config.yaml
num_key_value_heads: 2
head_dim: 64
positions: "rope"
parallel_block: false
init: "normal"
init_std_down: 0.0
learning_rate: 0.0103
beta1: 0.95
lr_head: 0.00486
warmup_steps: 0
train_tokens: 678900000
max_steps: 11282
dataset: "wikipedia_en"
MLP neurons of a small language model. Each row is named by its layer, matrix (down: output weights) and neuron, and shows model dimensions 0-127. Each number is 500 + 25 x the weight over its row's rms, rounded and kept within 0 to 999. Numbers have three digits each. A neuron's up and down rows have the sign that makes its largest values positive.
A block is one neuron, or neurons of one layer that tend to fire together. After each block is what it responds to, as a language model described it from the Wikipedia text at the highest values.

L9.down22:508513493477482486524486515518458530544510533484496489499474481481511501522452524480434471484497507490486468494495478516497495510489489539496493490521486530486495474478523484470485468480499526488469506550522500467482570482490525500507506539508502527531526482511495525521520485517506465497535508532479555532540499494486474505499509496472489522462537526524492552493496499542544488501488
L9.down218:487531462459501486502495527525495493532505456511508535501494499559454489470475481507475530497498525496524489557513507533501520555507518513481527470481517567535470445535509487477514493514485493485463527486532502510509559493477475501512531469519499491503491478506529502506515526543520487526468492491492490451507503515530502490461464491517529504466482514526514506499476545478489520544480
L9.down282:478511533522541497519460510478457504522477486459510508535527516521494497513511516508484509526493486497470493488468522481500547458490527520527483469521516484464491527514481501495487508532478515496517481508489508542509486488533543515518520510476563473463539459485512505510546487534530448515492477472456502494504476485504478499484473470474544503515497497480431500510484515522502480528531
L9.down340:458507483490462484490468521473482454491494516513490495501509501483495451495493501500487478463527498496491513505469537553475459488492448516502502499526493498508451499471521481497513493504498494464513497498500473470516504456485499515520501501519497471512528487497492504532482504485493511517503446487465463522493536531531471498521446507543510524477514511453506483480508501514483487535459
L9.down437:507497495459502491458455457500538494562521503502508492513510504479538472503470463527453531514453529476500506506503498516468481431490512524532516474487489523510517516521443459501533479479537504492497451540504492477532501506490482456520518483449528479503484485498485504494528528498544494461529528512508485476500501512512542494480520518473483506510545521510453517489515500486553532535461
L9.down595:485520507539500500505523534502477478502483508520440524510529509508516481510506479476498529487514511514469506516553488499519524501508482511506472504473541485496542479512471522507461534473515501541496468476530501511508492531486484529496475522532536471508501477545530496536536492493492495474477466537466492513494509487524533500524505536517490468495470545535484530495526516535517471499408
L9.down602:495483494468499467491518536561527504541534504508498491519564507547475484489501535579546510476500474512500491537506494522549510473537505520446522515489484467502519517507517505533484506531527486532517514516506499544474481551542466491468534506464509500495506517470481471505521482520491463495485513494502529508522501479516482502503482512482452509521463522475491523491532463463507527495471
L9.down677:507476506497475459525443522498495528515466470532442513498542532533501457491504510526512519533516530557512488502489454519487519501523501480502500455512487484494497505522464526470516496475476503524516526489474502508504534455490527532484502483506514504490457503507468503472552490530511434520487519500501522507527508457539453481504486484466498474482476512478486517546507506523487509496489
Description: Before a date or year. Century digits 18/19 starting a year (in 1895, Died May 14, 1873), plus time words introducing a date (during the, until, since, early).

L9.down3:491540501537496477485472502500504496510525503480489510507523504542523467554531461477483494491483477516492476554495512537494529498503534514487476521469467514534531515515481533476514500506457493474512418513519540506489517458454496479511516522516498525469531490510499526554521510494487490490482502459485523485484466514530521487555500509487505427561509472511441516481468532479550495508510
L9.down151:512514541551547468467497502527532498519473487495514507523456496495519463472496550481476506496446505530509451489504497530511526526505496499499533536504507493480541464536492509464515492479523525484488532476520515496500505483526496488520540502510536486485508491464461510469555449552490471491490495541514441508496508509497523534495464514461477509523518540462494479478498537481479532544527
L9.down221:494510482477499507522501535483491494515490516505449496484493529452554502474525533512462545461463470508480549455501500511494498482478532485491483484493499480491498521542511499499494520520517510494538492489507512474541549503498502530529524525497458472511516525537485469554505506476482490502517481464531486519533472504484466529529503509517507505496495500509502532539492511515494463484461
L9.down234:497473515488484514504541496465476497450431493481438475475511499475495468504499520516524521516467519515476518478530472473501537503505520478541518488522523526507479491492503483481487476524514480501524521505501483458523501477490496480528503541508476456558501518544487493462510482499520500484475501521498480531515505517531460500501490498473513462499501470546449461445443500533511488504509
L9.down324:494479506537479494480471496528499473455529490505469509469508489496481484486497509497520480474529486515483498490528528497488469537482533523502464523508482459526515496499500497501500506512482501509520513468523492458489503490513501519508486484491539480451498501523500482483519509535538541542520442517587543533538471520484496506466500516558501494514474536550495497529530503498486506490508
L9.down591:521515528507511492504496453471502518521479506524499509516534472529496493471459500478528509512536496455490502468527505472516530502503540485483528529481507516484496520524510496498473486495397462492527500539463485521540452503520511528497465520498489461474539493502506488530470494485425475475498451489501531496500520446512461507459495491472524533501507481495523457546482454501476510514507
L9.down603:513473558511533475523456437507493505488515494503500529452483493509516518495518508500484521539480529486540509520474477493477505498519521518540506541533507460549438530471487485481505491477510537530476507501491501495490469481491482496486506523509487493531500547481508435490497468476451508501512503521496480510498516515510513483465514551531487513512523479437593533480497467460506520493480
L9.down616:542520474507457498525437465499526513498519495511455512482514454485524463520464467524471525468511513473522527487534521494495514496505517501498518537494506507490501542504503516519471480496475507516476533507493494504485481495445463485517504521509487498489540506468525475489500501511475503478501459539513474518459458518519491483501505479507529499506514477498457454474479457533534502495463
Description: Title-closing and subject-end tokens. Mainly the closing = of an article title heading placed after an infobox (= Vertex Holdings =); also auxiliaries (has, have) or commas right after a subject noun phrase.

L4.down71:518486476453487542526472465437583518454489499476460546523527495525537459522490481495506485504467534527508487478460503553473479495489475490499479497501519482498464508509529483514484492535513488516528544511482521484462476500481503525490507524471490467487490496530497496473512516513522506457477546485518506534527536510531530499469483490505493534467510522501520481507473495494469539489481
Description: Word-internal fragments, mid-phrase words. Middle subword pieces of split words (o-oc-ytes, marti-al, at-mo-sphere), plus articles and prepositions inside phrases like "in front of", "after a", "live at".

L9.down68:549506499466499528494452481476483469454478492540531566507472520563508494486509488499472494499530488484520525512517516462440488470468539476512468497481500490489494527480512462522482536508512479504482570461498500480504519521513487489529536483459459456497526503506473518495512516435490495518509459500526520507525470489517487488535466470505480552503506498491557468486484492492515494501498
L9.down319:519477474553519493554463530480508516507520543452499460522462497496503500492556538509502485488540497507498505501495499522502511521493521531485492489487500535504485520515474496511456474530500518484483508510458465558521506471504500512467513517497508515526509509501523488530478482465484494470533509539455511528458513516515518530526494492493507446462498477460508456473500497505515508462501
L9.down325:464514475507488475493507434500503489487549522492527466505513522474473481533505514501470507509471497502503510504518520563474520480534430508512479508490510506487496490523496502491479517461486518493511521499536505509517509532508510495552522469478511478515488533529499508499513519500516529471541504541499531452501474527490555496502544492496491511476505527513391498491503527459539537518455
L9.down367:479479500465508487516562529467506510497512497505496474467453530485481489531535533444455493476512519521493489487508502497502489464472464494494461463517523485530516519498525502509482542459529500470536494455507522463506498515542512483487517487501494482481494500462479514526522453483533485513459504502479522514498533498539504521489517503520490528458555477492452454467497489498461536476476
L9.down407:502486528513515487487500453524515468462516500506531515517467544526492494510479520516500491513503524505493471535466511502541479513508518549479483522487494530445483482501530485521522506463481522507507484508513458482499474479510451482521484527455525491530510473515519487542534522470486507469499529515474528486481505526532502511491474524501489495474525508441487493472472488478470528552530
L9.down491:470488500566468507471476484486480506532506486496500515495514525537508482546504460449467495527492483517491511482497522464499486507476518545459464534476463507490496503474494483480489530506490458520508494503544500489473526532504493521495527524470484501531466501512505483510501503523477512534478536515527495481490498532487507557537512495493485485492493491497588514505468490498458501507522
L9.down539:471497481494494473483533479465535471528519487545512510449441528537511521499445476483451529509516459512471485499490515446523488493527466505539511482500494514499513531506518509527486509488554530501529507514479493513481515527513453494510522504499524518505485455473488463505499431522534496489467495507523477516560481525470558485508464484460483522494532481478535512497500447565503538506554
L9.down546:495488499489522517521511505512495483528470497485495534472551473458519499511474473504516521499489502544527500542541476489511512493501547510510517475478500446490468480486522505503485504482484524464500506501497504469509513512520480512553505523487455489501504466561465511510466472543495570518466508478524504457497483513517511506485564508500483457478513516459445511506489534490505502465505
Description: Upcoming country/place name. Tokens right before or inside a country or place name, such as Sl|ova|kia, "near Canada," "in New York," "returned to Nigeria."

L4.down443:448469477518481485493504505516496485494491531525521543448513483488473506535475546470495516515475509511506498534509508474498445481525517492493467528499531473438515483467487503520473478505523495527459500503490505500517497491520522515515483522475505495492497518507505509478482476504520517517488532486483508517495541490487469490516454498517534489466506507520418517506473467532465479531525
Description: Span-closing tokens. The last token of a short unit: closing = of wiki headings, US state after "City,", final digits of years or dates (18'74', November '5').

L9.down84:504492503498510495491501490488524528513499478498490527518517502478498513499470540547513482588552490488539513504513513457518512482501472482492480449479517524516527488474554550475473506487527490498487468526520481509476457508546528482498508538511516504525494496509497477497517498496517511492484526477491534509518484515481572420504536478538514521497508498462477509490488507493516477533509
L9.down110:475538499503492501470570523487530518472464512493523503495476528517498515497500516530526485497489462495486524520523535484486464435507477464516515502458520486497501479470517523489525532539489491460489484479492499504493464500511511500498489472471475527500527467467513484475435500502543510451528483484479488478517533490457469570467484500540503515515528440491486493492484484492501484517537
L9.down152:529496520543522532488491516473505475486450475508490496544518489468494475481494475469513464538473483454500506494511467493471483482463502497518520479500513486465507455485451471499531512478508517534515529471474458503536476521493576520531488542524515489517492516506484507508522515499464458469476472481543515514472502498490503494440527499516500485501508459490525463497497490485528563513540
L9.down243:512509481484504515494545535524472497513527535479518481464491532468529546502487543542526522551502485503491491475486516482495473523503450475500509503490500457482529487498499502512517524555533458507535493477486539520509480427524470532513514545466553493460522507474467464500489493528471500491502486484523500521485515461564477540507520490515568528508516510503438496449462519507484563497574
L9.down337:503506508555499532516504495478513480530531463525469520486488507496473488525492499464524485505458531448492491472500557504445517506482499543496495514512509474487475483465559491471512505494535510496491573467484534482470525526469441492501548508546465510487503528525522543506469498477486507510524497468555504492531497495488537492510521492493513512527523489542443466517483522501506497516504
L9.down374:518500504538565519508509497510459527513464501525525527501467498503503491514500493525550517495495486511503513491518474509524506491452527505519515482491504501513515460549497483511479544535470524506485493524479542488457471515489514494483492502458484533456550511470511552470515464488475548469484471505534475545492500502473467508532508497472484500523495497478475501504457470493524521505498
L9.down499:517501512466446445484502499520511508476494512488489509511498507470515490489523485497551490511495506499488485502468504495518511514473464496486508505476497507543503525515493500500461510502514523523478476504483516498535446533514512541524496505518477491551488536469527497528506492510509475486506526526450515521532486468512538571478468513463499500473495495544568505481521526550461474557512
L9.down600:487521536484556466517495448501499514511493474537531523497511471559472498501540479486497496499472514493498509485516498503502519517474550540451520499511476512496465529492528524445499501503520507522496492531501510524510512479459499507495480480519559485474491458463493484521497444472445516494527437484543507504473514493549470548492501501481545570498476492497413516502510489501495500539513
Description: Determiners inside prepositional phrases. Determiners right after a preposition, such as "at this point", "at the beginning", "of the United States", and sometimes the modifier or word-end before the head noun ("poverty line").

L9.down20:493474538498550504484557498498521509498439486473545496548489485515483503491508469491477492513537490479502510485509525504502500489501519495502549492542511556462519481495492496504480469501481490540527503477519499496479517436518492529490545511553556526527492457527504520504490524504561532477499462515502522493461537477519470494492514486491474494526512466474543506495513480490481508535530
L9.down154:515499491497504483481474526476520471555436494522518534544505521536460511483569508497499469566535486482516492492486494491468541472500520495498504482494503495559467499493484499496463493480487502492531543527540515509501488443495550438475554536491480506503488531501525542490460476459472511517470465498518481496498503507510499502500527475475502446505491505494488500487498532511502533507490
L9.down285:484472531467514526556530470495538490538484534472512470524506463548495504476490572502503502497468485479515496488488542472497524532477501533502497501520520477504547514520443521473493517481522506519522523475513487492498510459468514504456493459500496490504510481540477491491518455503496476509500518530506481451495465527466504537546496478513488531490487512488415520500512494524477486504563
L9.down314:495477479468513509495512501481497485540537485550497500491479563518490517501553473493468484515464515533515507451509511501505534497517458487514463538559507500510479510506505473525568478511497503459475494504453484517477461470498533466477520473473501505512488523488500497573502513520508518516515504495496471582467492498489491492509528458527494518538521495487397501528524526464522522505495
L9.down328:549527517497494456493514535516524505480493481500545501502470486518483505493548516492496528492510475487490525449524501513515493517514536532471512500477490495492479506485472511464473511509432526532502501519463508518529571563484473471479512490523490515520488479488463489515519446526518507504517518516476457487505535493496527501522483491523477501493467511490431478497517486483501516542515
L9.down378:494489508513509543523459520543493510477464486499490500490506485496524566502486561498492495475526505510459473497491469479489522534492520497501547530485521456487509567486505474526531462507497490517527545526487475482506469504541497510538502511458496446510483462481497529459525462489519554503505497489550496468525443490471486458501502488514496559489467560498512528508508502478502485483473
L9.down515:490533506463496498555477485459508491492510517495532508474506481512474517512539552491470490539508478496477520503503506498499476515497561515473520518475527524509489491487531458506482502494511553470529498475493542541516524497489523503444472460560499492472526497502494506548492514480498493543537481494513456510505498511462516515506520498544487516485443523467438490515507504512488532467543
L9.down651:491520496456514469495512507504504553478482470492517489478566505469566473471492513460504509526515507475504527530495486526537505472472507493503498475495501539495493493495445455514485538483452483496446547495506510511500494505490481497462459450527458500543509525479499557504535512506496485517472503505504498505479490491555471482495523513493519510481501439496497523569502487447537473528496
Description: Clause subject before verb. Tokens right before an expected verb: subject pronouns (I, he, we) opening quotes or song titles, infinitive to, and word-starts like inter.

L2.down0:521473554500453452516462526486506488466459514503513494476515470531502544487485464510541511491469520497468523489512454511506492452553474509573532503519508482554506487503514511491528520530442529527494512487532531515505482492512485520478452465516544473522487509458479495486559513500491495462481441493489485474528444519550523496489516504496501524488460489533443492512517500476517486478498
L2.down3:556537468518467498494544503521509509546533513510536519507479448514507468510488499495474524516504522484482512478510476475519539480509505509496521468501491516470517489505502502521511488476457545530474506478462493508457525506485523511493540486533477510507469503484479490496500513538478477481499534472488527451499492480521488489503419523508509469464462519510437489475484478503526463528551
L2.down280:499447500488430504453522529525485514479521512470548511499499508490556467459484487529529490484472548494530513485504503514533503511522518527496518491461460500513534500435501521466556531488516495496530486521514521549496472474498457484505483541477461509482502501512498530489497485491525521498520495519509485507472527532493468518538504499499502517527514515498385516492493515449505561477519
L2.down431:547497514516541471509506521523485529484491496514520539520576497484490449511520534456493474486483516539506495532525507520515533506489491502507511496486505461502499473543529516486496518473527491453533534494564506519496503522482451521508499495486493523509467563521512454440479468492514513465518488508544476505511491509525477543521554507471476479506470488465495511505522467518475512538480
L2.down550:512469548488496471558513510513500517517505502477538485527490465520577520449548518494513480498487517490484484497452548494484471501506486487531522496482540499498503482463488483459481485467490540485494494451472459548536484513491507478501507498487505486485530509525505505482506497474473525500476482511529516470513514522517567506506473492511506511469519481467448493519482491508509495530599
L2.down672:504514521458492501488507530503508485525520532450522506527518531491475495474514488512501510508499555509537460483466455468499522465498512499512472528496487528525492487488514469485524478494507485490478513504486450484546507454461482504521486497459537505538475524466501507471473504501515482493458490492553506529501525494513503481505465498476533535488458432487537539499531501466553502490546
L2.down677:509509519543479522515428508524503526508500497486485511476503501504505511525491478519530532522525495490451532493481542501546466502469470493470521511503520486494539492492500527526490480468491500499524499537490485502494504496500466521511523492538482500532514497459515483441516514493455502517524516478473503540523513497466499509496476530506507514525492497523350519485539459431480498522556
L2.down693:474533501505516483511499468511513506469509531511514481515499462505509502502468469522486514472504533516483498509504527500451514494494471509516474468499495505523456492527430504550514485540548520470498504525492457502477499488500499516481497508481494475550478524473530518492513511510542488488518462541540503542514473504423552485506477492482531447509442521449506496488501490486487495504482
Description: Temporal prepositions before time. Prepositions introducing a time point or period, strongest on "of" in "at the start/end of", also during, after, until, early.

L4.down574:487496504499474494480499481542473539517437532542509519524526476529474519498560531482543519474466516507505475466498517494535504475486487510512524496494506509508518500500460544487464505487478523517510497508502491526531485498548491461496469470494466457522485487475474479511436491518509480481499482493513487520463532511523540495474490475477501459495515451490407523509473482516524499483487
Description: Place-name completions. Final token that completes a city, region or country name, often a word-piece ending such as Frankf-urt, Stockhol-m, Leipzi-g, or York in New York.

L2.down6:488519486517491457518510514485482484499458524475468534538512535504527464467461481486455479475487501492490527508491485491467515481523525461508462437470510497501499517528489494536471481495493513536474517494526542500536492497475503477491456518539508538461510550490487498508514542509462478472507545530473511510466492482533544496495513477478491478498518488500497508451511521458519453474473
L2.down19:528480503473479499478447530517512506470485507481480498494515537481501537538470497489490531545474489486515509505482494467473471498483471558474510507507533523501478514480501463528517466500490495496517477499468457515517495493503537488441466524521529512540472508515543527518519476480485489505512499486488499494505474460497502490476529509467532490553519515489458508498500518524511533535442
L2.down36:508494504483495492505470510467540505541478469501487536499529451525520512489483516506503516498496484504544535468493476492530524484475494515547525542451515474532498488513487460537523508471509510460448476502560463502497521499542486492454486529527494487499482503540517472511518534528519463517495544517513519462513525461550527483532458517471508504517479536551472525543537463514510496481476
L2.down51:538491496543531484474551492486463536503509479500504505529490494497474448498475512471503554520447530527470493475498495486525516524465505478477508495472499517474498468521478458488504527524488517493491525504521555502467529498457461546503505473492504513519516515524513485484535489508489467481539490484475500500504520546503515517506517511523458496506524512552514509504454514459503479496513
L2.down112:512505499500510527509510484495479520499560489514478510496497505504491514509505517475466508470472493478462505470528507502498477505501532518515529503523507516521474544493484476470508481512470482512521527504505429531485467497499504500496495509504503493522492465512490520509506504480495549510465525505468491472515531490510492431502457477580493528493470454539469492522483490503488507486557
L2.down370:523499502511463491496492477522487466503470517493488518500487467512467495484482517526471468562448507462513456542500519502478513485477501523507521512520482475508521519490517537465490483538462495455498502539525484503524492561536481504499505478528497484519501527505494483507475458470462504531505527484505507519490496495484501499495496479514539460522534505487457515528440506539522511481504
L2.down459:529485543497495454455429532478485492506431527503523537500497473466485507523480540531509494519458489485478511499482535514509502510497539556473519537520492500496499521506540459480492475536498532466446471514530469505522472500512524483477452521518495510490458540497488498492509485527448506499492482471480470479557500467514543517520517475450502519469518499510455514499468521538507506473485
L2.down528:514501500499477479470450532510506480496490522482487485533506503457546524481472527493536485545512510496447507520495521495489490502524497540529497493477502488491533497466495507469491491483508518452512490487486490528512524530524542498460492507567477513496469505493518530489498476465474504518532485511511526492554510503471537470492585516478539482532473536522401503510513537513491493484436
Description: Tokens before bare verbs. Tokens right before a bare verb: infinitive to, the t of can't/don't, not, help, does (failed to qualify, can't get, help her); also word-initial we pieces in parentheses (webcomic, week).

L4.down496:487485489452506472512464477476477514501521453497511527518469555483483529486484481482492472484479487517518505437527556503487487487485491493469502502488482509464479487546491523488529531512460524480517486537509508490534500522495489520450478495495523498507533506489460530516475484511503514482483457513550489474511477504490480434470522487495495510550490512495570509490494518498464509454490
Description: Mid-word fragments and quotes. Mid-word pieces of split words (shunned, numeric, Honky), hyphens in compounds (no-comment), and words inside quoted speech or titles ("Oh my god").

L2.down28:518473499501478535493442519522500473495551549504503486528469527508463542520489495440515486498501539477536518496516514518476517505504491493540510469505460502532497552481463531512488475521478498463501430525522524464552496537519571509493537505491540514521502480463517486506541506514498517552546488474475517496487466464519527481512518516491480525518499501465461474505498453491533504542507
L2.down234:451517499543519509495529456497498513543497444482516484489482542494473487488489471534503497482467525518489523470512490475498527470501485517489493480518513459562534496490496507474564515526466504452496520493493502536528474469514545460468499479501494486508458473449484456522499508523497489503511498538539515526490452518525484477532473509489508520522447538459477518514516497532498485496497
L2.down263:504538467496440506473523518479495527506469494519523502519479474499468480550506503485540513500442495467500526519526459477521545498509479518508496438490482487544492515495502523514500471514488502526503501506462492508494469532508482462483511501508520498502464510487491496491460470513463523492531534524509491513493512503536493480482469452521498459478461458501405508521483490507524478516587
L2.down402:534531514469485534530545477522507473495526504531536477515558514482478536512508458492473499501493471512475509518520487518476504458517473536498476478487516493476532507489502517516476484503491522490489510487495479524489495524516526474514513494475521491523519471449470544478488469530507511468510515477480493492461540521550457485476483510523523497473464468492435477496514522513517463488596
L2.down411:531523518501453507519527525492502489481491483490480554490516487489471512504509490479484532514491485511471477511480483512536483495513473509498523459527505549492448514511495482536495462515493510572530502498492524494496461510513489493462492534471480458481525472471526527480445484562484545474530540489489460472472529498493494516475531490494495496493509467456543504486507509525537481527535
L2.down602:528496478492510517494526467513493502517485500531523514526510503473476518485529501476499500499512526495536472534476514486500511489480481509494491483502463548484479517500463550467528491527481482517509498514485518491522458514532486498436464518507516494514492520499519515519464465533506545453497494445451509513470526516488522533490479441475519498483522490504493501528499499492515504485593
L2.down635:500501485451458497497511504514519512559483518489495478472510435502541517460504471501519481516499499481491497491468537510508497484509510472413503508536477523488498495510495503506516495490481495519479540482476486512564498464522495502529514520543514506500493510486447485508519534503508480504508528470524492514518506525477544473471518469520485452532464520504431497484475553487484465556516
L2.down687:526531466474487511511507543503522508498516506532533512460526461468504480468533521502465518448494515542473529503502485500458493501484509505502535484515460482507536521508482490497493472505500526489492515531502500516517505512519472501491479495510515537503459494512545478471461490472473514502500465485520543566473455464479487483475529494483502451484514483515388484488519484493458467444500
Description: Country and nationality names. Final piece of country or nationality names, strongest on the period closing U.S., also States in United States, York, American, British, Norwegian; weaker on French du/des.